config = dict(
    norm='layernorm',
    norm_eps=1e-05,
    parallel_block=True,
    init_std_down=0.0,
    beta1=0.9,
    schedule='wsd',
    decay_fraction=1.0,
    decay_shape='linear',
    final_lr_fraction=0.0,
)
MLP neurons of a small language model. Each row is named by its layer, matrix (up: input weights) and neuron, and shows model dimensions 501-628. Each number is 500 + 50 x the weight over its row's rms, rounded and kept within 0 to 999. Numbers have three digits each.
A block is one neuron, or neurons of one layer that tend to fire together. After each block is what it responds to, as a language model described it from the Wikipedia text at the highest values.

L6.up139:488436439484515460458505519570499403409550574441564481465454613484507487403476439499535454448490488519672513442479531481524560458508460611459496508478449519515469372560482421462523515581434579484595491620526503422479562571475522507529559528400455561575495446503484495515486510460491513482587527555564411525547484494528538497579414463436458618549459461413385554522483449579456500521437
L6.up588:454445534489504553410464529373543448479484576469512468438439432519546469422549499674548517460525526549499421484485465550471573485539552510463500560510558469461526504627443497438488481564373492463527476544588429466502484473500406454558487506558549548523545538494542475428499513559504527423464519512575527504532557483478517518517503468519570457513504532492440481612493578537502470498491
L6.up1136:509498494506498447439521448537567536526566514528492524545464507494502535534509410547520524533453529531524478406552439495446436546493506489527433630470503556567491480596507453466527579517490478464521414520534508506534506515471472590517553479430518505531460500528469476459492514490576484545595453478438471503548559465561524445446423528632550533543628492592420478565483482465432479524499
L6.up2636:472542546464502423490500454502522434486563539544621445580509436489526550542512509508581497405516566517565465475516407493607490461516390480473469391498475522468467455455486465482559529517460527435542501485559510548402525579583478534452509456505461417532535581458397412448452457509560480477448491467473469607531499486476547548466553466477453480498567511523583561483567418461490492390574
Fires on the period or bracket that closes a paragraph before a blank line, like "families." or "(Hammer).", and on the pipe opening a new table row.

L5.up1281:471487446473452562550542574498502430475505504431413490465562431498444494522576564516476503494561539463563372567478444412502549485486471571539484472496498498480494436572538472571417493618397467497430516513561405512570523486586461531445587510408453479494490495525536525484543483494580522411567579569366400510505469521438476500529432461546479488528542448488462560462587477513512502586420
L5.up1955:550487496405577585557473587483455480584503611453528496474512453514544495423396526557486445529449566554592516427457408491569505435465511519560506524493514468537389570422466574461491467585491567556584472641621571415514496465516529407492524502481454533512464499427461550501448496477469436557469494518499510548538432492552565406435419501433477572533577515484524509481464487519470518519517
L5.up1974:457484536509366484517400554515525562532619489483482523529531591546395505419513558490439521467560556474503579548515492497513516453534425504506503472362595486462566482585613558454432427517518410468543457418494550498498420499448527457517528532587562654596536459566534488529510507540468554544489498460545524455442607498547553484460550487576500553561446547590500543528451485470546516477614
L5.up2107:465540494436439510557542519444521547503558561492457584497407545529418468499547528529486478479475459597611487528453557442423551466451498519450456562511555451558444489422516405404512514455483503495519560489445467518508618563496572479482503547487628463414485607505494554509457492547595482534468509496587568427508511464512565502474457582465522436555442495566500428485543522573522507499545
The first digit 1 of four-digit years and other multi-digit numbers, often after a space or parenthesis, as in (1992) and in 1985; weaker on country names in lists.

L6.up29:584506416496466477451566444609567434399487551603533575517412541474515558519442545608474496467508574594494520500449413639461488528508422387583485477565501515492507499528533543490426602471496542441530526544462540517512635500521427572520548492421517447509480461469467486415515477451446614563435445514581439542589509495598486578506476528471445500539453506618516547458459506533506461494556
L6.up1326:499471475470466555382419458425417482527470462516453508455466479493543531470400545535507412479528468538482525614445496503479642574520519452571528581506476544480569495533458483477460512516528502508541432546450475531458526478457601469476536569367521500512465491455569480477486449568548485522531429552484487460580512532587514464417404570482512524468503469603501515517542508527473566462419
L6.up2073:488525435475459527529449486470509494505536503528459534494552485537551570586424504540484401583473513534545517478485460593425488492481417419391443485453516510610532406577467585521486549508525442483454511569470487504463498531460467506523519486528534468515462523473549464459498458453555488526622557478577508437635447523550491539494449463532501486536616430589483513483511559565445541412486
L6.up2143:489556482496454475453559474577520502516520520513519503530481394529490616495433522418520438531522570489482507447431475527405517567557550542524492566549562525487518419549497535470528501458488544462467448522479604522464457494445519421486542471544476491515474597573517591440532493545547500435484416538534491415530473444587521537531417463523587480522470554432435574542575491452540614452441
Punctuation between two digit groups within a number, such as score dashes (3–0), time colons (2:00) and decimal points (98.2).

L5.up638:448474542563418501505467580427551446483488577404483513568526511541482518438553528583506421515599533545543480513487435457520494544535513568424559512556509507570510443469429525455474454554527379491508495613563396496465551447500482498491546574456428556506554442525514543497444390525562437414440458528558433526574439523511581524410499449515539506557495501463449529391513528606483467487508
L5.up1658:461454423540411441539457536467521541504520526465451492464521464475456553442501505564521490377574515545497551464516486541419471543435506503495450605530543517526516456513484599463468471603506407459498441633535439507491531491440528513453546583527478469556537461491577543432514466509566440467461456533515450457623482551529516583485588410521587415530586463511422471460497443534392542486505
L5.up1827:500377514521436449550479543412507504542529523497415396538528573553501519476520460506491532539541563513512564490559421412517460513443617455531530545465564462521480421590550509411600483607567500465447522553617461507487586560444486528462593545426486524526427470449499553471457477497543486430513452547532480482577435506490506544406480436496515455601436505541423559492516538524456481557518
L5.up2329:466426432536467482539469543481551568552512517527459500550464571487516432491569408552481481506510408473539610503521494449438522523506600496469488481409463513525545481584455520408519483531587457405566520552538484465602493533414526554458566514440490492481500496465529589464425430483512421466460454533436465478547468525474560578471456451479580511558470446484412480449539515562497588480587
Word-piece tokens at the start or middle of rare proper names, mostly repeats of names already seen, such as K-ous-emaker, Hec-atom-nus, Hass-el-hoff.

L5.up105:490462462435412422517520543585482520529546568510500414564431478531554518468400440502426486551499591448556433449527441496548520538470467487472519462501502495513534545479488489490546524479460478473465489485501548467510441402548533472455562548430576601492514445398424499478540502472536431496471547509473505424511527490537522488471479462500434523528490557581511643394521482492476491456528
L5.up1109:504521462362504472491548549435540473530539549485474445534544495387397405483555515534487539458546506490590456567490436385477465479480581531485434543463469458569475423556498560529588535559519528488576530432532602546411482513498471453474596512466487567505541482569555449558451455517440572477441563582460437632585497522485557404501512500475553587573521551527581487549541518502437529555481
L5.up1800:503509496434461561489431524423600501526464607433501505506451405474510612483463545571460479482489510431512433483506492475507500416469480495396472496560512488572473473575503509497489546496478480457618447562543486513510579550513551426528523460552540511492527397462439431523451488480407416526435405428532534441526513462538490425517460461513525533570552565488457511568528541555439542560582
L5.up2149:504509549359451478560521561504426522531559613483447574502546498536420537564466480481443493555436570463534429553515498499493519543494546438467541519470545526561519515508494544416463537575510501488540518445559393443529451418473488381570519558467533394440492535553460536503531521449529394562549438502450493530491519518567490391477540442578454475630468490473467436468439488487555633531554
Tokens partway through names and credit lines in cast, filmography and artwork lists, e.g. 's in "Dan's longtime contact", the/a inside titles ("Portrait of a").

L6.up28:548532519384468522574466565404442474444476491502444450478443515496494478504499486550477483615484431488526576555544463475451596518491545574546511490479524541483459546587514449521535593572509517500507491542514510419471558529486576461529532587404487545419479534550486582502430514486553436548475559538509456490548558519512499567555567451426532548602451571513473522637502506436544521528429
L6.up1579:523554549421420598534485447458488576534513469594545497538542493556589591491515551535503546458501581538542569522475415562547455437441465530558367465454538488466515467515427482489467629500488507461528460546516568464466567558508498480484467512437520490452487563525432499495599448574547538537462576527486551557469512434564486465433486522477484551459592546578481586543460464460489451534503
L6.up2313:541423575480431475521382557493588533554490473545606552481460449469482639536467519575480490527543483550552616427464404519503478533545558479584536491558522501570546508572401444487492535492514400460493453449471473463505504587480472436510444637505460435432448571512497505469525531592523445521464486491480514532498494458486482499407534387549493581505456526567529535456497498523519481516405
L6.up2716:472513508430396505444461554493473554528489515571527433547565504474523549427535476512452505461496531599469431472466403511501500532439481608510416543526508576560448510459464498445381468511484612516558489455522528443562598488495452548497506563518452473485555447629452489428442508610566490529464508548509450490464515482588498565545478487499453559570588510457388542459447548519548456553487
Main verbs and linking words placed just before an object or complement noun phrase in running prose, e.g. has, receives, deposit, provide, mass of.

L5.up1216:535525625544511534475463492515452523462556510529404420483465537535529526505529335546488464440552520426486526453535479554471513514508491423505595559578541480511451489419530583386521571571509468448485473569504513454472409499571510484494459515479577487525524438551456559460509450472520496508530522515459510534585610498502537418397436479559463446499459547574485560473427454510627478478564
L5.up1763:499472537455489436505441583516517456476393432530460377539459517518504489509517566608511593416454464531497488433559518527517544546497443524576472425484509601402429486494461569487498466582553431480467461499538548490488593559539541491431521481620514452521563501406493453450473451527509491554511480489544540511647477499504534531504440467505485549584513526422537514561496515606396428419485
L5.up2275:525514543478456571540482553513457538456525518528378492571335527488478447524507487599428470453543472545490456478510497410496541428498551516556370512459476614507568480496493538514478493539574470451513466524552533484454608572497576420378528474422597486482480515415508503596473427481422539474517534574453515536463545609532485495516369461575568507524467506555545558575446535539558506446522
L5.up2453:529495582525411493584433464526494519510528520559542421452552434490472555503498423543506501543576553510428582393524549555543601414485523477501569495442569549468502424517457519492523505552483508479494504528491417442437501415553576378501571623496474500461461533448480565456561443536582420429490517569509485582588453452533461484447478408398499518535512596514560451495485564490453449550476
Final word-piece of a proper name, usually a surname, already mentioned earlier and now reopening a sentence as subject, such as Stark-er, Kern-an, Sh-ue.

L6.up84:419449512515413560544418550538485539535433420563471495501384537490534473391601471454525562491551570594549493541527564472549463474486552530543543550524416533523470485513477477406494525576504445454491513561574455508421557464473547526459480559432480603571452486488548496550462581475500468413468489552447498421509591588515615541460488387412482509520515524502495534549555467562467465411533
L6.up176:513470451497393533528520593571507552491574598462448432518499540486604503413414547572505538455558516542452573516498424491532451562540513523540539539492484595500503504479532498362478443499555452545515496525524479504476567512569508516522563525469521509485508492470539527378455543397460454435542497536498545594482505469572493579515470478514490475432585486500409566522431543578394495489552
L6.up197:488393397455385487548470547535556479526515485466476446458489581482534487551553484548511500491394532530554603488505541490575566550509524572526481504557504582463493478443451497540551513482505493543528426453464438467396528489434565481520586514423532486552508431543536558461528496520518528545491494502576551530524467534527481489501459485557526482435501483515536540580501456489443505512482
L6.up2280:562408469535435449536435550511377543526630499535563425547470464476456504470581550514463467528489530554405478457603359541438440505437524472538492515505533624479490437446525511553460606522548504540509572570500514430426501493433508490483522508459486481446429522508489557448408514424492519588499507488513499486570508548484534559520442421532540474534582610551531448523467574541503515489495
Subword fragments inside or opening unfamiliar names, such as foreign surnames, species, places and teams: N-ester-enko, Gn-atus-uchus, Tor-gh-ut.

L5.up233:470506523558519476532486460495498475381557508400510597481391513547620511527409439523500496448469466483551399491591476395544458572551501496442609543446435480486531541531533486532407487459446394529516444499456478431450464566528502568565477475519416401590474486547540587508516455398370555458549430496478434524479513485523524446601430501517546569465459595527515493473486523540455557496466
L5.up2346:439398483513519479512505469523541528453506579524526536491458562501453446484534465474468525439526529472526425452612509528518581428509494429422458474510413505481485424555524486400483587509469470436557506501452406501458592496405478517519375527470548426551451545526558447400434471467511560524585575524447459457456474661498513507586588524473610558529503548484558508591484484483500506471520
L5.up2546:458489529546363479385453550488535481528447553471540511506431476450510521422427491573381482388532441515542501478486531446526505519566517591500519539441535455487578437531449432558432574489572461482539520555538506487464474576476546476606549528518439448504554464526566570519489533487538546530487501543554508454521462509541484507547522505514638474400566538513520439405526427597502459556509
L5.up2787:473519460483464455433472491566528518408476488465496550530435565535454519466446524456426476567519498497439496458445521519550521442459524528452493450487532481428415504549564554530513471471475309494406436490540453443560510562431435467535485415428481518518450496520537454497556432511468505438566472451458545548476522480514444431533553433516461538511596538502533508496410507537552592473556
Mostly blank space or pipe tokens starting a late numeric cell in Wikipedia football appearance tables (Cup and Other columns), plus a few score and result lines.

L4.up105:547512566497569571487412588497508465389417506479483577489452527583493465409541454542460480539589522528466525464503518564596494508526474471539531524490593486549430527529551411502475489519487485504515449495521560547517475461589531481522549576556428481478364516528479467423590419564467477523523465515536449482539585443492504481524452463444477528439484428501501476486470564537530487520478
The first word after a sentence's subject noun phrase, such as an adverb, relative pronoun or verb: also, who, named, had.

L5.up443:521568523441493546594444491457490405482534470502534482497500533525461572513558565514502476455507527440431538483578456509504476491504460545583527588401475519490420447547446533403595487509565508509483452497489499582554486582517569446537543579435534500400443496427567493475454436568523467548509465547538589493551547492483517441540570421488490457500524476569505453526524472606495500464519
L5.up1230:566503456501460578504518509445560513541476490388473513477534450471489538525456422556479527522426543473531613451539401500566530606523470583585456535535537507476387461552544493469586524497469497533608521521386537386574507504587576478474552655432450449454453547481522553448484527558424470506610513511623465476480595511465488613410479437500453495585519603515392546558494461478530558440406
L5.up1706:484487479478470530488399449410461494521460482412560500496555522506478523505524489444537521548477610407522516436503525495659483531461514551537472578407497425537394440597508474492520500544563501507519456613517525493536449509497504407565559599473473557438452609461592527442484512586522446518546525513568463451606541562541498431520478448514474486483463511471461450507472480517619491447499
L5.up1972:560507445489473623499395545405515503509465518444551418481550482528483539486579508546543466558564559407491544405548427567591459552489509533554464638423471412513384422525527532480598510488536508495615509541429487475480524493539516479473512615402486534406383531487522540434485476531498435527572459547573509483529584483491472484450544426520501415494480550555519476537524492490645486409456
Main action verbs or their final word pieces in a clause, often right after "to", a subject or an adverb, e.g. erase, block, asked, plays.

L5.up1938:478493492531434559501548452411572483480526456434470514484494477546572500508470488539462452474495492512491560444503452441424568496549494577500512428481584565591409474515387485393466605517487532438496405491514569477482461438526488563434440417467525519449413523532483480433446542441568494443487500481444505513577452607476426563487481488488562497510559489544565499494445589622400485492540
L5.up2193:469522416478429485576578455564515491502461554503478589571452404532520476416515467499464397496448469553451516522521492423471543589515493556562364486543557502400538414498514416430493583506471453506510491465475537515517472506499470490478477512469544504520466500610441494481583474507545423483460463502511491482436546492614543559517376545617540514546491491516506472506515604504487452537506
L5.up2601:434465447458422546419538494459468385497481513459464465589530557524474491429481539573478506404575489549468553478476417467583615483552493518523400516576596567494490453483551502519544563523537556524461394422547503436401468449502566569359527482492446497469590619559539496449426518468541468525456504552511413519481462510577473575486452481421537411463507512462570502542555507530454525483478
L5.up2684:476481502537409505518511494575486536461531528572503578559452468389648595534450599537552433433492554551461434495516407547520530539512522537543474476547493500498485400559508491416529580447444473472542441471444510459513532501470535473480465525459562547508484495467549501518445549396482545528530517530477578488619541533617484633462479462451560426448393516523453446501588498500476479438469
Punctuation or words right after a number, before more numbers: thousands commas (5,000), range dashes and "to/and" (8–13, 18 and 24), date commas and months (2, 1818; 12 August).

L6.up556:467556534463535482414511550588479474518545421430529547493409459490459472558468516469512598504564549551434555494453487524533637507489454452402382485519495516505403477511470515458525485472449474487539556414565510483481500523419558486524452598561477548570516567504515523488593464559509528636424491456576506510392462448612505529519558504563563489488479474473505456559472476502529545474533
L6.up1036:426546571428469541465456480473590429572557659463527530535459576482504506481416477503514536502481475507547551505505448530481551536441458433587501553500505461568438459563317434418534484493440504458585441511550546510429472442393444497438586525543508549596599499457464494551534480518531553484412552525495482496505521418484480476548394486501489470551523537510546493458446545536520407529488
L6.up1152:521388536440416525453512621421543475507481573463469458518453495507565510479521578516509455522506522543604466582456519431554511542464519628466482443595580498540469504466576415422498498487479447395477573554599529474481519597513578423407457559519555453472486543488506523538464495501417496623428521459543392466528390489616517515466541471542492485488449645475417535432555545489541576620474
L6.up1773:553478500493485548553533635462553449577565468455517486490471520450556499455585547535529419468622504499516496546591470479474475401500516467491514471555473482552423487503473447420506496522498590587531457483592552389431449493546449455466492576508485371530506448434569560484485427476444473551493488494506452450614405481499546435528572523599475447496504593663489566491569472503575571456476
Mostly "as" between an actor's name and the role in cast lists (Harry Fowler as…), also table-cell pipes after names, and verbs/prepositions right after a subject.

L6.up247:491525532482420542451490431446497532451599547498507470509495429583581537420540471642480402546517571490517554561526492531536500464514506450506477505574376489532467445492464502480500443577594488388556469565494490461463437547566534379475543522447485524467494547540520534396496481500488445574534516492513451530565556532440474494493445397627429563516455484573525507480455551445518399588487
L6.up2133:574496471410521510518553561488467448412532469501474522555581502500456457432613493560473423485565484529431523540433465525580541520555480453523523536541550474592444459516505497526562506584444545509421476606558527464539528532576561494405546525443519475592504456570534472509579454430526529496558482519494511533494561550477465500523479522464454468473545619549564504540522476547469417592534
L6.up2276:460524619481578534482422524537492497477516568495451419409518462572469446537498468546481464551467542498424455502537398451593519471563508418479474650548571418517470474460563408514536443491497487448521485517513587451425531569590596471574574426380545634430509461543509470509591440433541438536476401526577458557583525505521530494523461508562437542388455539486475492452415509491496482580499
L6.up2805:542579503419502523591464502524525548361442529525491447519550420490465494484459509498466501519574563546465528563440511465542513478504567523447483521529487531524440493479470511425492508501545521414591391503477577498493575551524588396503502402453511520511489547478560547576478421492557529524483514595520519579478537491456585568525495522509455474448528474574379491586490471542506514522549
Subject pronouns and the slot right before a main verb, especially he or I after said or that in reported speech, as in "stated he understood".

L4.up2789:499546447440544478560502505556513401541536475444460507458507508435569524540444451543411527583457479469589523478597438412538550530472482534556499578461473392542451522495411564417601520508529423477497504483578528426491560467520479479543517604452425508529450508441541517483586422517541495546508465529528436528604517455523531456568564502515401472572481633607510583560584536535528430389458
Verbs, verb endings and prepositions that finish a predicate and await an object, such as by after passives, "similar to", "informed", "led".

L5.up690:560436468462523541533462481488505481458511508494491437407598559511590470526498515513497561410467530592426502489581557555568466512448548496487390496447448456439356462567421505474479450515498612517543410470413600487555581544446550529473574572484533526503535454541426542517590526467600543590494505500497509525560497488592473475531495505431519497482550567507389450515598448486482415440500
L5.up866:435413506405474476538480531535464476448587431513445482505431463400615503482464481529420483453463563589530527552640467460565572569501532464447535551589519370444471454541501429516470557539529465541570519547514447471547502422589568498550596560443444510500630449500445514517540495386407505459460416547588508477522456489501480534493528494479573538460488597507433441523590519499517606464431
L5.up2109:557528537456484580560530512516491512387666478482485624472439508450549456476462487514348420441525527474545492425478438495526531482468490473579440445516519424557519510545515434405501469525525559594630437513446416405485505462520493438498512493515490504510562472514422510426522387541448481509461430446616586437486598524529625551454487449512457529586455577464479474524646437574458505418485
L5.up2582:524458427418467441503448515396534573482545529413446568503531470481543485467485469524402464389518565490538589479594500537621565517467593505418459475557561380544381390501541474513530449589524566481574504517522523515524514546543535512516577485442389408577500492507530452461502462525513569495519450521551414455543464499482503392525543492594476560476507574496510491502566529534546410599531
Sentence-initial linking adverbs right after a full stop, such as However, Furthermore, Nevertheless, Therefore; also closing pieces of fixed phrases like "as well", "in spite of", "see also".

L4.up918:537532466522498555438488515541519520420558397512499472516504465399526485507440449512542566485470509471578512541442500527446544543493526430468548596430467498593532503568521572597401482546462447461487501456472468429570569504436538498557534506449565417522472527455562553488467501617575495418502601489459509429515573502511435529431547528554547466540550449561422469577533498505561524491446
Fires inside proper nouns on word-interior pieces, often foreign names in tables (Th-ü-rig, F-ö-ldvári), and on dashes or hyphens between numbers (G-89, 0–3).

L5.up35:402420574458580477441483494474586483477510472532503407459554457505494515415464550491489559550521481480557465465540595599573535454389451467591450466537490434479543485563482464454538512497475542475409498545450474486446469574480402512448538548529481555490472502464516518510494425546594498523496565494522538523657501517620534493497477468515482445493594511477500588451484472501560394496457
L5.up559:480480551366447550497546508433498459485505433456456410467488446536488447465491439531500545496635449537606496408485464509528532552536467472505515493499479506494412404521500526432506479491428509513612394581466551507398535563391468460478564565490518513557513494419480487504579433544616546543526577517423582496612519521601670546482545490491472454421545534439506589469553495521531434535564
L5.up1614:502394435441470384475553536498461519451460513571567416424600489516489486502483482516567500615535610511598396451451475543463565531467459447504491484460567443562388474508426514463491484526492470482504484505533507479446501531515536472449583525503497498595579500451515525482591419574580521523512581443465400419548396485561601507423542449421481477538556533473513475535485513522474526474469
L5.up2555:484439495428508512546504552500561515476537529586461476520626435577488517552453491502470549575594514559480525462491579557494596455415456443501510449550551524467364396519550460566506482546497457481460545509459546493426531526413449518407507494574547603525494544454532534543482539538611503560536554492497523488529485519555526521449521518518472439462483484434488584485491568578487416512417
Pipe separators, row-ending pipes and digits inside markdown-style stat tables (sports scores, box scores, election results), plus some commas and possessives in prose.

L4.up1412:483522520483529594565484480529518540540554524541463453436484548493436509525460576573434544428510589463482511499562531383448598542530405526565448574454479450509440536495428539485570522490510594473468545576526547546477550512477526445418479477528564486487486550477531599446548438565533525513541431449527533578569408552522535435442559452489426490517543542457540514520472601585467616460529
Fires on the token just before or inside a person's name, such as the table pipe after a country code in squad lists (SVK |), Emil-ie, by, Reverend.

L6.up566:462424422435466553574428465540518431447548510442427451453550463430541510512478488453469499488543542563475604530519448437485583581481372458489597492575547340500502511400509511508499506535488525431502487491435511553504544540454512459434573428529545425537512492491503534424552420525521556581455424435496446489570494513541563495485516432427484392540471544504547543567458628463447517571574
L6.up576:551457452520483538526429557533503471366599523492504434519420499558568522437498519533430437463546556634535517500591494488502538439553446414367566465499503430549562522528374490508484513475468464441502444457476586516496621453477510499523529471396429495532537464562514456556481423498469481543537313531563454560517454465484451456469611482529419541482504574523528363553583520500529557498487
L6.up630:468517463357459518618539482510476485474561458505532518477464533512513522550427409491438480465523504577640472518496541468561554508557449491501458520474607410439450535545414464427471424549468427447523404469526532472511595508478469461440537478447559485553510530503574495498480437525465540492439533624517423575529494488515542491436531465466479516532534569504419556508546610496401535545436
L6.up2762:559446453494481502543530510458437553442477491476426452595549521529544447471569538485494570423500502530505439503564419460501495492533449475439426444509515452572448417480485488506487543530504403472431618566494580542511567491533486454449530468478439490449506527531527576407500495478491603464490441479441506482495556584447446552475569449430411546572531541568370467568621449560368581491406
Last token of a sentence-opening adverbial or reporting frame, just before the main clause or quote, e.g. final year digit in "By 1955", commas, "said", "On the other hand".

L4.up2467:502427526461554439443481569560438413472536464592518476463507485448464514411519493454500419449460558443529478453471559617508526569467427613419498473467551487481536501547437553466480459454508459461488514534430538593582488446524478497484481430526534474523464454542442431458610487456586615600525514438501486566551442497574492479490444449536561439493491516490554461526564486480506494506515
Fires on tokens that close a unit of text: sentence-final periods (often with a paragraph break), opening pipes of new table rows, and "==" heading markers.

L6.up35:557505560515485483535516477378445484498445464408443529491534419502449634444480579443499442469481561482453468382460413515550512378523480541553487478453502525518561526525507540463492507587469584561457451547509499593427543462495449483344493510451526483420477530485531476489422558487523455577422581469527536431565498450467550501509459413573561395459518458509374526466473448497419447445552
L6.up269:433431494521450591450531562457554472437502516433546455504465463486524510467534522548557534529547521438480521500505485496578531442492599570528534519438528479503530597519481500503458449530520472481462426540507519513475438559475523514490492481475509555496458497486619467451528458409548384583511525521389447553538506503536509513559544501499479492484577447546490504455438508498537511550439
L6.up1487:503497511484464604470517531356505550466532510581529530597509454473564457541491582595462400603507507491490563372495471471487531459510567582544518412528514458579474596501452519407509505561468503523482420518507469512467489555536470568442462537440535482539475590509530453448544383509508436590441502520519423490537500527479590586580446347466508507543548536496410483465546393463574391527400
L6.up2017:475500585544550437488494583469526425457540576512452556450520480501442470620462513490461463440561517503406609531425501536582492570460468464589382437352490548492559513534531569378448560456416494470518368498565506535553573555532519467391505470420555492524569529481455516510566484457577468548486502458432502590445461489503449452486426457492488482498573488583437457549522508543502596444501
Commas, line breaks, and similar delimiters between items deep in long lists of names, countries, or titles, e.g. "Italy 3.0%," or "boxcars, autoracks,".

L4.up1459:505478435505469474521500479456542526481550458439550535621455570455463542430497538561477599513538482517541615446494503529570482544502581548506514441441508502618499556448430509462472472584508504545497462521568532508474485536466520538419506560412519454553513440606484490493499566496508558495532578536411424488464493445632499524514475449421598531554449481407458528531538413501439518480477
Commas, "and" or "or" right after a proper name in a list of names, such as bands, places, people or institutions (e.g. Senses Fail, Bell Gardens).

L4.up2454:439427520505494586523438525542518538478570542547483421543503503476606438510502476535549445503521554505455530503493460498533590547463480435529538558428555553535548515456516498472482496523492492536516547597429403431485498504493563466418526491525509511580537502422507476562520501474428618503491411624493486607604504570461518491468490523540463525466559511523469499416567521519436508425495
The first content word of a new sentence's subject, usually right after "The", as in The word, The release, the new; also table cells and pipes.

L4.up385:502495466493586570553409556485543502551478525465493584474548578548439471483491511481470396537478504510493534532527450505556467504480489488503460515508451434510412540556507443430529528464560495512611518606499491491539508539531525519513517582441486453464451443539637484459444438534483402526515542473575438495541524518476513539560499532519384526519489529567511465499468482476602449482506
Finite main verbs or auxiliaries directly after a subject noun or pronoun, usually in narrative clauses, such as entered, stopped, insists, can.

L4.up1403:485497480488484543577444565500539516516615463424388481468519492483465516491460464433512542400532554591495458558545508439409531534518439492483427478467574520521539500487490497469444542559427469461482455474520537489482500531468468548518570444472492538463631448485493492536417444492487575476467519539582562457452530557506529469438514473478503469481535546506410410527579540643431502435487
Commas closing an introductory phrase (Generally, As of 2016, On September 15), plus "that"/"which"/"of" that introduce a clause before its subject.

L6.up36:512359453436515435489529568482457437458588538469467513539460588511544501602441483536472538494460502462502488494556411519502465516519459502454483597515513542564475526485509544501464547542427428397505507544539461488459499510482451525514598447488498476515478602502516509540602429571504420514504473569416456417608599514567473524457449547518460431509576630387439513477476397465474386498456
L6.up1523:537477475427506436553473569498520578546565565537407534479481494612450516539464534518448472450527603421528465502559441435465595567498432545442442510563442383576452478497522485521458538517515467510483510564571505542397486562508513454445518428558470504536496500570484529485490443562489499463483412491496454521515489446467520422604461510529512494495572496517468488554441542508441415479536
L6.up2074:437456481443492551535500540428489488514563502489541470470432443550528538510482517481484533493525606421437422447582474540488440587547379443468473523477416464574463524477458444482491506569475415471455510464520402531557608467399586448441570493536479506559504509455526515478607389507542487503559493530409503496549461421603528417457437475536477395597527557459480529517496506519505489441488
L6.up2266:457456436430473513502479555442517505552547525449419546491461545528435495405485418485467447473516530487509512462537452522551523648528396505392429556521502526498417492503480473538512533518558378445527466541565460539517576532472506464495568569603448569507493449520582500514562462586520460559422472516459490492549501544582459480463433481557518524493586594461442433526398467471496484436413
The last token of a first name, middle name or nickname just before the surname, mostly in lists and tables, e.g. Pavl-os, Nik-las, "Winky".